python train.py --n_layer=12 --d_model=320 --n_head=2 --n_kv_head=1 --head_dim=64 --d_mlp=576 --vocab_size=12239 --activation="swiglu" --norm="rmsnorm" --norm_place="pre" --norm_eps=1e-06 --positions="learned" --qk_norm=false --attn_scale=0.125 --bias="none" --tie_embeddings=false --parallel_block=true --init="normal" --init_std_qkv=0.0356 --init_std_o=0.0356 --init_std_up=0.0356 --init_std_down=0.0 --optimizer="muon_variant" --lr=0.0017 --lr_mult_o=3.0 --beta1=0.9 --lr_head=0.00372 --grad_clip=1.0 --warmup_steps=200 --schedule="wsd" --decay_fraction=0.73 --decay_shape="sqrt" --final_lr_fraction=0.1 --batch_tokens=[16384, 32768, 49152] --seq_len=256 --doc_mask=true --train_tokens=253700000 --steps=8404 --dataset="wikipedia_en"
MLP neurons of a small language model. Each row is named by its layer, matrix (gate and up: input weights; down: output weights) and neuron, and shows model dimensions 192-319. Each number is 128 + 32 x the weight over its row's rms, rounded and kept within 0 to 255. Numbers have three digits each. A neuron's up and down rows have the sign that makes its largest values positive.
Before each neuron's rows, "fires on" lists the tokens most often at its 100 highest values on Wikipedia text that the model never trained on.

fires on: ") | ", " married", " was born", " was born in", " film", " wife"
L5.gate398:150121116174167116153113148117121116134160176130097071128065062107094093159190199103069172111125165146094103115097153076147105152128116080144110157128090086144187158125181123108099157147164131172079101097103166143158107137148200134126120172100128170118127160140107064079110128101200124153084157066093068090140105166118123157151215140168121147132110122134148103132103101128121064089185
L5.up398:173141172190129113131141117164115126122128156154065101121158146120118134103080072124172143144135141192099134104108102146136144069058178142147174123137151076137110194191072166170160048152077089093134160135106092125105094119167147173087132083122119158137122086118099082142109136121151132159150150113183135215111124117124104154132088123111075102078088240162043116080040150127166112076123
L5.down398:136094085094167153069136129102164128091131133107117113139112134147141136178117164131142118145111162129196136110099150070189100105197144109151120202177133114095096084161165123113131115121187178192154092170135090165128152124163082094144147137158160130161112126142155170122139087160080151087128144095122178090114115146127194045131198173133167142163171099101092147119184106147096105171140

fires on: " wife", " mother", "friend", " politician", " husband"
L2.gate566:068129089186130103100179120114162090172137102162106083113105104062115177115147153110133133154154066162085187100122170137108138133084113132015092147145106106146152089132100142163095130108158160134162103127128125109146147099145127202093142122115138178140137175133175109132190143167147112113098108169160142095122132120137073137152109094146063088122092148179078138187124150122176092123133
L2.up566:139081089155113126109145126090123105148153130113124084114122071104085139081123072079090156151174091167081122119119183099147154179108196087039062121163121103179110117119097135107104156141150127127137120096127086111195130104113118138162129137122167133127145158086149123172164122129112098137147151099146159127148121127107103107122062105161132108105091079126108139138111137156182121144133
L2.down566:128128089160137125108126124095083129108072151128149199082140110133110100127104096088081131138099148129098100117153137117161088130099168078093093121200146072199100154122131152142122128117136137104116114106090141171172140148079168105165157116137149123134088119091157161174124126096119098103156155153121121132182131182137140119139069131158154132126099031122158108104113137171135128115133

fires on: "il", "l", "n", "an", "r", "k"
L8.gate368:144107184200169091114204170117150154153128089089135132206074107117143094134180074131109142129137205172142111080123147164123124099121126160139154097131109093081108150138131114113094173170095126112102095177150108119140090154110165111135137141138072130115121064131194102117154167073135150073089143112131084115123158044107143164144155131098148153181243169111132119192153090075170099115146
L8.up368:169177163201095111144140150099077126150098113146165182161142029094138106133167119129156115150139144110148161062112129093118058146174080085136086151151080136114115121131184127136121181092167155100067103127083111083173098119159111168097134152133142151141127092144153156133108131172146075076105105116107082135120114065158104159072114142121176155128133154139148098132078110136158165089137
L8.down368:149127143101098132133222127178136123143095162172147149140129161111074122099104161140062168101182111124140145110130129122114143100084112142188109136118163162144123166141151120132117117152082046217125147103146129082127173060149093091099153097099121097122148111169155035120133147084062114192124112121116104061099101139155089153144128141118156152176120110151141131110178112081137131179091

fires on: " ", "–", "-", " - "
L7.gate142:113126103147110122147118150134181123131133140122107121065109127171149165125177152102126107097135147178144181144114111167161148128131079145122112103085111086077163108118159171105120135118146155091105105090176131016112125144183115092106122162181156141095187167089135142164070116153184127102142212131103173144136156116140128121142107117143150169174154114134151159142092168122151141107147
L7.up142:143139113103127111138143186109100214108079181204188135107147141135176108129156168093145105168171158094123173175103159161127121122161070116129112077135112140115164105080169118100113165100089129140160181177172099152186153113107111124127126145083122145115151137143160171108101154088128140125102193091108147108169121116103152127180142115074153163138172096107134112162083122119171101078131
L7.down142:083076095168207162138098123158145105121184086065123093129058100144063129109118195121093096113101147130199129166137117155151140149140143119143166108116112161110136116174200194115083139113154123138167111101093149093068082128097159154148122144142112113106127131150179107135120162155146080169115113143170059129089107154164158153126070127198152116159146138100138207134090117140163167038129

fires on: "\n", " re", " This", " with", " include", "\n\n"
L2.gate272:089205161106113150137089088110141143135099131142093138149089178101115125111127137126130152156079134185136106080143197080120186202086114115113119123105105204139093087133159133149119152167133176128156159150141140095090179068091154165077187144137159139126155156142107182109057081094134098081092168160130160191119139144134127176091098127183194119159169167106121181084143145134167148131117
L2.up272:094083149156146146122150096131151146128150096123151074094232129127093129136139160079188141119167198083123103190181128119141101131121151176123131156163182100168136144045129145151148081130126121108163114150104096113097110126129156135137134149149081093140130136100192094152138055130165124100117071118107090127201068099110145162119176126190167147143148118127146168115125136124108130110127
L2.down272:104094128151140121115169095110153174152158079108161081073230138123126144176115117094217123131168168104128091169183143128148146133143140194143135179128184099181129109102114156152151099117115123128192150150135114121124084127112169171155142155142092090139135133103192077144129099109150140066104075092125118098179074086095143154153170107153167113166119114123175146120122122107097144103156

fires on: " as", " band", " film", " v"
L5.gate464:183064141196186109146158109138105087071119146093080105124178146143136159137105183118125161158106115109109146086092137063138124080103096139117118153176109135101100120121074207112153150147145109118081088104101198149105088117112130204069193172126121127092092103100153122124067075083126160063099131160122109150135117112169094108189174144156164128046164160153168171175112132149137090123175
L5.up464:100137156208170097094121110182144137140115070097167130123198164098097137128115143088156148097105075135168122074189108087158104088092133178110107091047156094170124128099143111162133095104102129145115139112144087142179131115139121150132130162180129116093115187137131123202136172142098119152142153151162102130112145083090070100124138062138102121144148084098155121089102136135055155136131
L5.down464:118176135130164145063151160138106108118113239151080133148129106081131093176109115175148192172117145100091158093087077141146137099117129116151126169197098171123151143176097137117103163141091159142118141143133164142142128138149134162132126104110113132107084117095169142105125115148164137128049113122100180083089147146158118146170139139199145112080158116135150159163165136153188116140112

fires on: "\n\n", "In "
L5.gate167:140121130176066151131174097142133138187161122112131098099129064037113145136122134067152140085117176181078083145193053133155144147124127130153146202118197135135087144146137086167120180096151137099104141080161083143141127101152140174163179155141170088222096154124058197148114096104147132159103127141153130139128092094115158072148179110191134069148116100162094161200109180160114120158172
L5.up167:115120134130121107156078117137161111116124140136124185170143153128106137121052130109172089047080052142159174134153124119110131152165122171046134056133152111082133128087121108028113104097096115111105135143127105097164103153169123065178071157079059115118147115122098085132164141135182156119110103109089099155089101118118112108053125134091099125148078123173098113108131099076115109169154
L5.down167:133166133105136078160178108092130124173105105126102101131135121062160145178133144208102148076128133161139065178136152097106078123146168139174121120140142109077128124156096080114124099045139156092111170156118130106136148072156074130193129217084130093136150157059050190177174103103101161157123111147111149119162087101170124131129120188163113085138062129150146114140148120119113049167137

fires on: " | ", "RO", "1", " |"
L8.gate153:158184117155093143107116133098105123124115114094145085098164146090156103145182141135218095120158124116120128103166123154154135090172205103087072081121129097120117127126122133161143086116149114170142132174104061104114147118172083131101101124085055142125169064121132104115099178126137106103181099160103161162104151129082152176121154095115104172102126143098121141109187054163088083130130
L8.up153:129120098163132144127134153160190132072129160131152114104158112092136136118153137106096092077185071131122124120117126131230086126136165123133053105125129176111147095138095158133132175093160085171167073206105103112110143153175117080125113092103038111141169090121128117100096145124147145067133126103123184141156101175108168125090085133138111163062150137122135137187182107116089088112130
L8.down153:148169126150118062134155129170118101141169201143102156130062124137085111134065123134104091110159086163126132126153154222123174137060131160094086093174124079161137136166109174145124122112157108060148141094118123094156105094184065133109137130091078154106133185150106037153102069150127093131110193160134147158185133150094081089128166115113140100141133084098076178148141118088089198066090

fires on: " as", "°"
L6.gate89:157173153180133098189174054130096112132101164107097181162082120067155198128177100119108156122100122156111140099127162135190156096109115187112072128148119154041098098069130139092129133150148092164117145138094101149092138119152114168032137180118118099095081177146080129115105135200162107123040123148160108102099141127168133110170132124165086149076138134117145104119111129135133145159150
L6.up89:069094093176094132179163145106111160140062136163103143164136110139175106168136111100144161154171205136173151085102116119083093080172154141166105127119105180182046179131074154105199140076134129127154088130113143156129088164161125112125091131080129115153096154117126146077157167165110154091138191168133145152098119165154144133124139157164088169093118133137173136111162095147076114139140
L6.down89:109176163128152102085147117107096069141135162085105090141100144109127180121147123160159158094106102098122139107109076143162154142132089044135143144178131109164111107142130087158139100130070141123111180104103071104161074145127136089114164135113139106084130070168190115153114121127113095107173158077096125107126217137172139206156087185091172129195123123101115113128108148122161149160131

fires on: ".", "ol", "ely", "end", ":", "s"
L6.gate416:137055094107136165085183113103205112131153132125073116127132089099176102119130150135164148164099138117125104148096087121156108118074169082083117175085160071145167100086065147150122156146118143128077117072148174109106093115168090144105086131122131151190132077119138168090212125106116132107146128105137096129107147127122135057166165113088127141072098135115092123079190102160111120056160
L6.up416:121154100161150095164143146187118108141106165105124095159147131123138135131115173135137174173111116152111163067082156124144179167123151145152088184167100122110121098081133164178102058145109111122128089098176100113129106087155082146112176083092156084189188126159080109091136133105123114048162084107132088144130161163123028093138129134044129091109142171159151144157084156110196161122130
L6.down416:165187120147098132119181102091091131099126053172203184146139101117089079127104087157160096092101099118100154108152091142122155146099136116121120077107102119182127106149100122052090149143140072147113133153102162190116113175164143145162099191077142168101157178109183113140090172128111139178141179114122148172190082081165175151164114118140086136085127077128063113130157118131156150172130

fires on: "\n\n", ";", " "
L6.gate240:125128132129111118084087160122079138094138156131123071128124081134128143192169167162137168081199154203145131113128103166077120124123163125155141110100105134142178166079112151143188138132136109142115057111068165095164163133127116149098167131176152082106187165100134120067141147156159150107120088138120048098118136164096136143107119144144119084141122084148067080165205131108133107176130
L6.up240:178157133188073123158076135147110106131125133119122120090108119134067164124103181146195133143128100134095068187142146135117178149101163101143104147195057122142115129112065113116168117158130131130138145125162132085091145072087078141090076141149138126165149167084038160174182063167161125135134184099089045132137117196147148136147137157143109152124140137168202110153078115134176150115178
L6.down240:127151176145114134170136057123110130087088105089137163173174133164143101100100081147148080109073161180125172142107151154129134122147140137098129110146152129133150119090150140175117074113098124117123096091187062174096147144121157123136092144143119172101056098118092088134118150083109104151151187114143135114151129151109139130115156181125131098081125101111091135096084073095106137145097

fires on: "- J", " | J", ", J", " | P", " p", " P"
L6.gate147:080125172114088090135125167106127154132124118116105091079142105070189165199115059129096149146184094147166147080137104105140096152070151089154119181121081157094173148096088169158085126122080175095171126112086192140139146160135167159097130124161122134127146107058132053128142137158129126125119195163085135084141147129133134159125148093115092133132152127142164134121141177116059094092114
L6.up147:107083127104091140099110120085204129192139077147110136102137104090156121170163043108078122152136132130132199088127123153117151116103121075172084128107108191097207116133080148137098164112163094104131116099148160152126170154189106184149154099119104127164200122098086104117095175142139080175141102125079129154132127099099098158064155093129164097151116161147139152105154128165065161135095
L6.down147:124182107095115081102126142137092169167147163154203128133155110135134148131151116160101139124173103108119103106050097108117092109167119117125072073060120157100115172157171118084145124147084113105139168091130112152105186163095100169110069083083129161145199081168117096156160131146138121137166123104149121155082154167092083124123127135128192108128144130097155076091105066086067096081143

fires on: "\n\n", " was born"
L2.gate28:131117114120212147125095024114100163116068120157115109132176133104140108168121056156170122110087096182147133121142080158145203158132096144137143097091116125090126110126162100161169133093107167137130099134059077131120135093140144106145137064058182119134079093172155155087114160126174174148129117120125113107099231112078104169129108093108149154124111093203087132146079161136153123209185
L2.up28:127180189174107077119186144158163122142148123093088161080110095136064095082097212088124139129143135158098164093186136119137097112144146080145105104126145112178104116099098115066177109128141140093166110140158141132152070156102116083107067142177100117155117090085148116132145098125100091115097134122104085119088049128174092184170122121140157124078128128159146210129098104152134137094163
L2.down28:107189188174098080143201198139140120101166119107122161120116065177069098106109209091105142124150160130098145118198122118127084109124131113123099102134175123180118087119117145055192125115141142101175115145167167124127083163131094078129089133186089137148116111093141114126148107136087076120107112096134102132088046147180093164133158088152148093093143129141162168128121101151167159110127

fires on: " The", " the", "\n", " record", ":"
L2.gate118:124156140123155140120099098095144104079081139127133099105101164099113095086109101112162125124124100058122086100163173137167109183112153134093129133129156104180084141129130199052086148103134104134101141154111109100106200120164172149160132150087168091096132168122142144103067100158178116062117209126115138098078097114144127148145188144128196135137114109159113080153149136152158123104157
L2.up118:105115109125153172209075114169127151152098142112134087088145159091114101110114152163133086113119098149153088120139181148127140148098146125114143046138131108170084084146140134116092125163157131105146149210136162106089142143173136124127093153117134112108097080099138141107134151178161122109074111227084147099118075108124132134163142102122114117136097116175093119106144177143144173059102
L2.down118:120114097125167152189091141185132149171153154068127064159155123152142114110098159166152059105133121171152123152130139125103135137139155136111105098145126090171102046143148084138119174139128175156184165176135171134106107120087143072162099100149123151187099053125112096132139110149131118125090105175130111112142071124173102139164091120138095076115107143138109112099132159157141157072125

fires on: "\n", "\n\n", "ion"
L5.gate130:099103090154075119110135162152102112211174072100132141127138116132126125100150164175135093184139139126104161151181117062102114174152186118113174160114112131134135110150138117181163140115135134107116162136174074125110148014100136159113146124109153121194204141089134171162116071137131143181132095165089078121137092109140089100105165122101092153141117146178151156108126126150166115155165
L5.up130:092097137122114124120119148144153150174128068130122122117170138098089132060142134141152138122086061127128096137155114125167081173134134107121130068135156135147152125147143140121147130143081115115112139155123083118168125134134063136111085142204104076097178128158098153153146131138158160138169103156129062119130117101083055119081113180122100129204093136087081164124133133117087105114124
L5.down130:168110140069123121144198150112086137144158189092133091132150192161162133169137128165113088137149186083096163122095174138091124122097123172154115120129208162165107100099145118150057134071103150072081213184129165093139133078134116131156092130121137139163095111130091146133194111113105131129140082087057058141079076192171129134188177095117087204159135135116195131135149112074098169166122

fires on: ")", " (", "),", " from", "rew"
L6.gate138:216178145143125106160147118125098082130144152083088151160150106140130157134050153156129152087104146165110075153133167177141073051116114161101163191167141111094148203142121166135104135084165117132141101162109127114134153132153108133109066115087107123075108162160110059125098135125137105087122208166185131082131132090132158111176165120166148093149192166052148159116133158147138040130147
L6.up138:135098151139142039102078173129096124104148115114109164163120092164146141095122174107128135176140189114107148140125136103101146102161076102150116141147152175181108125173115116120096133154149154145143081117110122140114109133108071227109075084159110154123146076169153117143163110076183104154168153169146081130138071116154103140167159162171120061054165098132116114169151180093134140180078
L6.down138:114149144167146128118107108173161089057118094101192180146141186176102134088133103112156064183125106143096071096077145103127148150140122118190099105100105080134186112108126067145178137114151157174116164114132124112115174148153179094141178193132149116122153118079103171124168112115093141122098132144132174101164114147098106121069088101078147155134128166111163096119111076139149166149110

fires on: "."
L2.gate120:165099162132101121124170130176142143084129135111136120119166091097134052172085181136085147147128151120179117145147165081090157171167150137129130177107135117091099124098177123143133115089110100156142177138175135127124145168126174140171217097062155142151140111148165053100126138117131083118112130069073088144180116160145156107156156138131104137114053155139107141136098159148148107068099
L2.up120:127168134149199135159117113134150130100096124061110111174138126135155093155101111132115135109122118087175159123073170126133154099139101101118156120122079120087137165102097166098138127183162160169166082080189172115121113117138165090100123104094128128156120130126139166110157122090080138087156119106120130131108153036096129191090097111142142118040108136131147128107145178138206147085117
L2.down120:165190106092132134192127062126123137105157136086135122129165112092189183095109087080131150109095066148157094093086159116171129150089117142129143126128104132092127078060151151105128120178130123057194063078158124137125104154148153137106171155142121134177133168117145057089125102140171141123164091128141126128087109180108119124085134145138173133154194137108176134110139099133168167112159

fires on: "il", "-", "er", "–", " Ar"
L7.gate399:145118061117166068149121147125157093138070122114186114050153164087133147112163039155093097136134104138137085134102122095161165135106164164159094083156087087136133090113150112052117117146098116133161132124082129130126107122145117099123143192165109180134163101131103109130093147120119107123129169166153156138141098174192175118130182127153089139163126119111120126097128171113162084134116
L7.up399:132160131116156111169128105099147081108159134145147085096213166121216068175125100144111166127140187179072142133147151096128150163162144140117144107126145100120095114120050101119132136111115071121117129102139121106181115179136122088148102108089099144121145120092114176101018153161116127087159119109178143153107125107136122144110122113115101140086137129186150061147148178171093154166173
L7.down399:146133113169099163126098172093091154134064133088114168090081137121102120117091129111160157073150118079183159129132111138125135135108170106116128120171127133150169081146168177109102136147181094163159164104117128166077149094108127101125140130157148112159124145158145125114158124108090161133120122150107098110158085180117113129090195108167143112125121147144060137125097109163082038102100

fires on: "al", " | Al", " al", "- Al", "Al", " Al"
L6.gate555:163183120098107130183189064139146143114153140120145124119135143124131133182080107110122102132131105086077117156110141130153100190127125120094155090116113149165062123087102172085163124087118127200127111137131128142140129104205141162063111103156155190142126118155072116144095176155158151085107172132158094118131098059108048140121162141114155142158156100135119151135099111115139063095159
L6.up555:148129148087150109107162120176122186131138121123121145116067091054086132073145124106133128118178097108079169078144093120121214188141156126101144146131119169141098135115115209137139139066102108170172095146069149168138085140146146177098167123131151119095065102176122109133101191168127143131101146152123081109110108160144172112121146114108156113140051131126088111148104087096152130102111
L6.down555:181189144092076133187153118153119152079147134088091115151109141095142152155096104131154150158153078112135145173142151120174160135104099197083149134127126147186140083145120142072090128098130116164080097178196186152104132142164141147076132116107162111124095164140143125119092128181139063145145099074155093148158176146113137149091117110097157162098094074096126149165126139139141103146058

fires on: ".", "\n", "\n\n", ", ", ","
L2.gate563:054149089164092119134149203135135128142130129170136132116112153089083131133185128139080161137107147136111120117109128097122098157138129139130097168113117144105173111133100108190129127143153105114111130103113106090130098152092133169166200111146158070116116128133089085082091140108131170096054098164132127091178091182126154097137130148183064136167118152141096114170152123118088124174142
L2.up563:126139132131056086109092169135118127128164106183135157154143138145128163148221109137138114107071160149190057124159068118107108153094123115114112120168190099116144184096152135178101183121133107155181098168185119120155080173108162132179148148104137103105166136145071119080174121157221138070130115092129045103139121152178138095136126197129155096113108114161149081183187136179070093151172
L2.down563:131168116092128155113111120140194084188139071149153175187139146134129164156153089121141066129102171097106112101145085123091090116075156164099150114134200105138113188096111084177142158113127127063185106190166141145149088119161121101204116152110151105148112142124139182101110132147156156120147108113122111085077117120158134125134183105160163092040083142121147129146152112187144142088229

fires on: " (", "\n\n", " (born ", "\n"
L5.gate148:117135119140117133107165154132116140047111116151110174144129092119117166117145148103117156094140092169186088090088150123156113113086078119162185088199099099073184133116096139103143122137220073081142130127149138127084087170091153190108133146128123155092155105079151104186159108154172117084108085118080111131129130144126152142113129089142113154102057146104186092156136086125134135113159
L5.up148:098133173164094089098097148196152134148132131148118164157137208130059126171143090125142177094117094076073128088151110156150133118126111121138095152116147156131058110134091138150133199100143145121128132129201148126052116178192117141151166079116151156118120132094127141110084089116108104135156122190138109145131107133230084126102104157145089079188152051122204154170170140150103125136122
L5.down148:155140111158090124114176125122136106160106175150077118160159119123119188105130051101115162133128100106129137064103139122140116118132139166159146140139096115123173140141103164191177208116142126123195150118171145132086078098120124202160123125116098101097115085061139161085121112141168191128117108102099108174130089110083157114160114170141115165061083137115156108133083101165128111121144

fires on: "i", " World", "ian", "ik", "ective", "K"
L2.gate265:148072175059125103057166077117098146136144112159143090132088153104127118160119101174153144135140117098122167134098208100078149170114160098132066155130182132163102107073051146116167127146119157097115134178140155105152118122109123129171068169173145072159156138157145116150124172154101138083138131151144092097159141148100168137145220125143112105098121115116178114140048096088189103111113
L2.up265:104143149106156135107126161137099157149146082146091078159156160140117139101068164146201133113123087129141143105112182063122154166072132106109078176144137170140119073046155091172135121125093151121109123109140149157126125120086112136133043140164111139170109151135109142160134105106119141096136147056120088137079130141128067103151125096175101114084111176143129140117085069128149089178216
L2.down265:109148112100064104157166117119146107165149132152147108142061143116068133186140083181112150143121113100079169138151118137132138117139065118142062108166115106110108155165055205124155166124157130111159155181104132062147128158134147129047137161165119092189115121172189120109122136165132116071159100191109148096093148133106123142141185159117138085127168096088144078151113110100126135120096

fires on: " father", " wife", " children", " mother", " brother", " son"
L2.gate556:198156096132130101154104091103143152149064050080058110139191084111059134119148168082079160137081111166148132111122159107160135104099086114140114172112149166127136175149032159105099144143095170173157097106136139161132119098145129143116151150031108176143121162067121089069099055111129160115069140160145128133156112147065149141143119145146093113121122132132109147063165082139144138153125
L2.up556:132145165139122117136110148149151147141170120189145124126109112153131126096136060183162079093190085204147132168156120146119157119118159170085135091097128101168110091175158087130114142139151159083176083115085120077100106109099155079173131129107111109147109170127144167209183159174084139131141152130137136097143182129126116131147117122216148165117101078117139185129089119143099113128171
L2.down556:113161135099127109139129151139152092127185062128085112145154106151082144070131071160179129072162092163132119174148154154146129073101126075116114093102151133167130120161103174161146169157097162118186119095073117041142096115107147068172137148108102152150075165135131146178141113182068153103107143131158136110151099130122111124192126135226144141104102078128160185083129095157134079078152

fires on: " \"", " \"s", " as \"", " \"C"
L5.gate452:143098099126148098114144149103092119133131123102102130151154120110148079119203105156145141129107168153156125107106085107122116156141094107125174111158031129126098138121094133133118158130152143152113087111139162165140133148071168133119115062170062158163170125100154146109117095139119103097144127119131152168226140101088093117123073101104125178087107114126115102110121092150170127123137
L5.up452:104160168169142100111072135148075092181131144134163106173175148178185141063122151137148100131102084138124126146109114142146056155109139107113107144097098123117114160133073147080150130157064124144155117199114104130183146099061137091153149109105172138087147160131122105118137175126099084124131103156118123102084159122113095160122113114038120143133141133085083138142104104077144116149156
L5.down452:143124165148123134160097139080100067119147104083079114147122148158145114148115082121107084139090175153187104143143108092194069166107142076066170157115122127114137128108075132096138125163079150119142105126142083076197122126126162157133128111138102136141115150099139153175119094161150108130139175132128161153202116105123136115153082050147115147108092172118024117154079100080173153091176

fires on: " rel", " est", " dep", " visit", " Daily", " des"
L2.gate89:156186082112091147142111129107129112112159107173101091093105173103118155083123197130184186123144106154106080094132126115163171114101117125106188099080109154084165050064127133044150111161088122124143107138118085141137170055160154138095160136108132144147152149136115122090104118133142150091107165127167140168180121152108145165106163126169171168138151098122070158144106115094199100122126
L2.up89:117150137102187138153119138147142150176118097097135153135158151134097175073133148126086139117133150145091175097094116082127170154140131144166116114147169083165139127147158134145154142141118128151162098096153085125109092103238168102102115136109164184154138091076192100137137119057073107127118115119159169146073142143096162204115156141166113075111123112124171152123036120117137164164116
L2.down89:115149131091183138156087137151140157194129113115135130124191130119135194083146145120079147122132131184076175077112114091154164164146107167149129123146178094137115138131188149121140143151118112140158097088142125091112117085232163105101128150146165198134123080071200083155134135086069101133097100102160179144082135147104159200101132132173101120158155080167184153112033122132161178113121

fires on: ".", "ve", "y", "s", "am", "ad"
L6.gate176:155095181139189147158156106137153094127127211141117144133133137115113070166191097139122087091125146146130162086112142162170149104166133139142152096180179089079090155100153126083108112122052069137119139121137083142128143175122096087111131148088093138178165076147085113109142127137126112098156112106162058130167168043040126120188111110096067152101144181170101106148126153173152160120166
L6.up176:120128143168194133131120154103126119221146190102161125155185162096137105155146140143132095120112137081151150158063105062162084101157134123084137153163183121107056099115136126106123106108146149153112115118138141127096112120100076131107149135086097125159143092154087138130152096118115127050132116115157021095208117051136151113141148116160103158130147128137148088114149165159127154130149
L6.down176:150163063145071141140151142118127180118164095131156125109089050155089107095132120121166128154188113084064092089126142129137128141136086115131101119068144186211148161135161117146149142126144113133148148144107157145150149119134079125201126140113172101137135138126140097191129131108130119143148130112112240135045120164089114142062103186133204112106139076118118132118122079056145094125132

fires on: "\n\n", " defend", "RHP", " numerous", " Fight"
L2.gate574:115156153140139111187177152122146181145143075113070132144124091119147122147112184101135122154133110131083154168072161127111163121070143152087099103135117146108147135164123128147111127207214062165120089102122145074161182108196147174139107163095103135128155132136153049110105129128114137083103116099146126087108113134048071086074098116149139129140126089063146136167144149073092089133061
L2.up574:098163108154134133172211145161122105172118114111140133085185124115082119136076137122166144079140124122104113094092125176138111133154121148075192120174121125191102153135138137095091120120095119154149148136100203173131125100104167078117150137149088186111165163099180081141094144111144082122106088116110098159106075134151078145139155124109113113101098112125169192162134086145106162170135
L2.down574:065161124167138155182197125156148120160076105120129135091171134122077134123098151143180136089135133123086108116096138173125139153163130149094163115143112126184100168117137158093094112152107115153135144132091186194121131107090169075128160117153098205116170141103196106138067162113146068125097073100122096158110092132132085145126153100096137120121120100115149159126135080133099171168136

fires on: "|", " single", " The", ":", " rock", " sing"
L2.gate180:102125151174111092117163118122121092151105136164098065123106156149084127137162133119132146111121110104149081120131177121085161167073150134162080058124153151095159124149128141099114147142079149127139174093135137093140201046144092216082124183095117169105092119082105095114088158157151117084060113147122159070101098102111158118133204165140158067193069148104118115138127177081173104114120
L2.up180:186066096162123101151152100095110113153098140136099047089112138164178150114115146135082128205088092125146114113083219104076070140078123113196160147144127125093083127161145163098123132114104108150122186138148087154094212135167157126116099105089114115159087128149131114171084128120217148107104113123166107107074169118132128123157185124117115091141149154135135125076098069117136163109118
L2.down180:193031145159159143150120101135115147152062124151092104107074111161178163121111121150109121182085093077125081148072151116071086126142127079147167177126101126133083100126161122096138174129114130109112153142154114202092156145165177072130079059129131092139054126178141139170072125093158157094142104120168100131051145145142117145165135102091077117132150127147128134073107062131140185130097

fires on: " | ", " |", ".", "1"
L7.gate443:138147122167136122062123142135177097091136100127135093083154120150134198119076142133110110147116133155154050140098178148163158150127122091077110124099162109082168091113116117145200171147119111097111138174141159111091170204148077147161091149090086077095136091121175079114091156102154089153125109089177157105089125172092132153114087103120081141129121095123118103122150081109100091084117
L7.up443:145124105136149119141220118163134168136111150100093103195139153154150113099113166056120101125112189137146095157077158147151118136134169110128082040124111096161172194128153153138136157176155117154160093151100127121085151083087134109143114091110108161143115106162121144169084146118138088077094195142148142170187180157075145148108134163072105111086101092145103192089132166117125195106137
L7.down443:173138105121102127106127164119143129095157159131106115150139100138154168074099125154109106082088166177169149107121160159155191186148128078118102128163104094112127174083082134137089119141145132121172129116106083114146109099173163167171145092075104138150096156096146129100101129153114164054126170168102166094196199057126065089118164113126115137065099101097089086086157175130102107067095

fires on: "r", "om", "am", "ord", "l", "ort"
L7.gate100:149109100164150141095121132091148126133114142091175130198106084159149097098157117133118126149101104109177123111133119101096110086144093132183166105132128168135081101199102119151184149073108108147102128133066107196161104114144120172101079147082072135138120106147088077087157123174158160094093101073161098132140128103120089097161125134120178160106101117138100135116142132157173117150108
L7.up100:121145069116149131134110170108141128092104033097109101159132103108100153140131056176095133158077137096137144093106148147063099143174108163137123146147130162093167105111056147144143138100147181103141143121097094126096133139144150183079095166119092118140133125133080139087091146090134124046063109111117054146118129078126121140137127143137098115201098162125116190124151122111180173152121
L7.down100:082117141122140139123160146138105186113086164147132123085160172174135070086107086139122144114145126096095158097149129127103163074036149104141119064140102125210145109136168124077166125090161051152130136142065127111150137118121105110129123118108169124148132077144115121155155151161087114135148116164158120061158095174143068110141136139086145073116143077187137185131132154148120119147162

fires on: ".", "s."
L6.gate125:174104147166161109169124145123107179114157098099098160133154146107125124139097143101112177168145069075177111163110103102101187164154086129143065129128125103141168101130157158141099096104127152181112088063195159150131100123163087127118112129111134165077168128146149047099126082092101068112190148121125058177106170142108175161131090144116137150242093102133104182095136121143134143128099
L6.up125:125120095163221147126091114111075214153145044135106073195147122130134126147071110102114158134159101117082167128106141085088148113151063089122114130117097092138151117129130112174153114079121170238139144152151090133108128096133164140144098102086147144154116102130181142126147108109110153156136168172116154114124152095081105153108069081164164173101091112180169171118135095175152133163116
L6.down125:128113125099087157153092109173174114103121157141091121090136129132122072150180109061129179103097118139195169130164146114186151091109193117208121166135159142164192139136148147120118093130159220122118057080093112076156128138168119158096166170160107137156135134118090095103190113147117138117144126107183116159127152126155164124093124165137151131188172152130115156110142116117085116152103

fires on: "1", "ant", "ond", "it", " | ", "ost"
L8.gate25:119085158101115143162154164097195110151164199118131125099175133111094202129102146105166156115122149168120143090090151118194099164174100115067118148146093093127132124129138111114164158103168156121203163148095097156056157144104113175206122134117090148088151107113117061095118147126115107050122114076114170165136085129123180108096128135134109079102163138131118109198185149099120120106131
L8.up25:103102073166093122156064164121163114046073121085157142103123171075089093111150190150146101138074128119130144099060141148156105171121089064134124088099113094128112088087156152108161160177148144098136077153060061068118177136176117134120116069118132182124099140097107123145129131109123167127153112110155073093105139159103156099096129103135097136090144099154097149124191101112106133105171
L8.down25:166092114149132074115104164174123076155061230101091137169169154110149159123119178136095110098130109123178178124159152132130185152099113101129137180147138103164108158114163111104085112176156119087131166153128069122112118140108138123116069051146136149159217102141151104137099112142142086173199145146163142121140129112097106125133167114072106173177137150135100151108123178156149143123136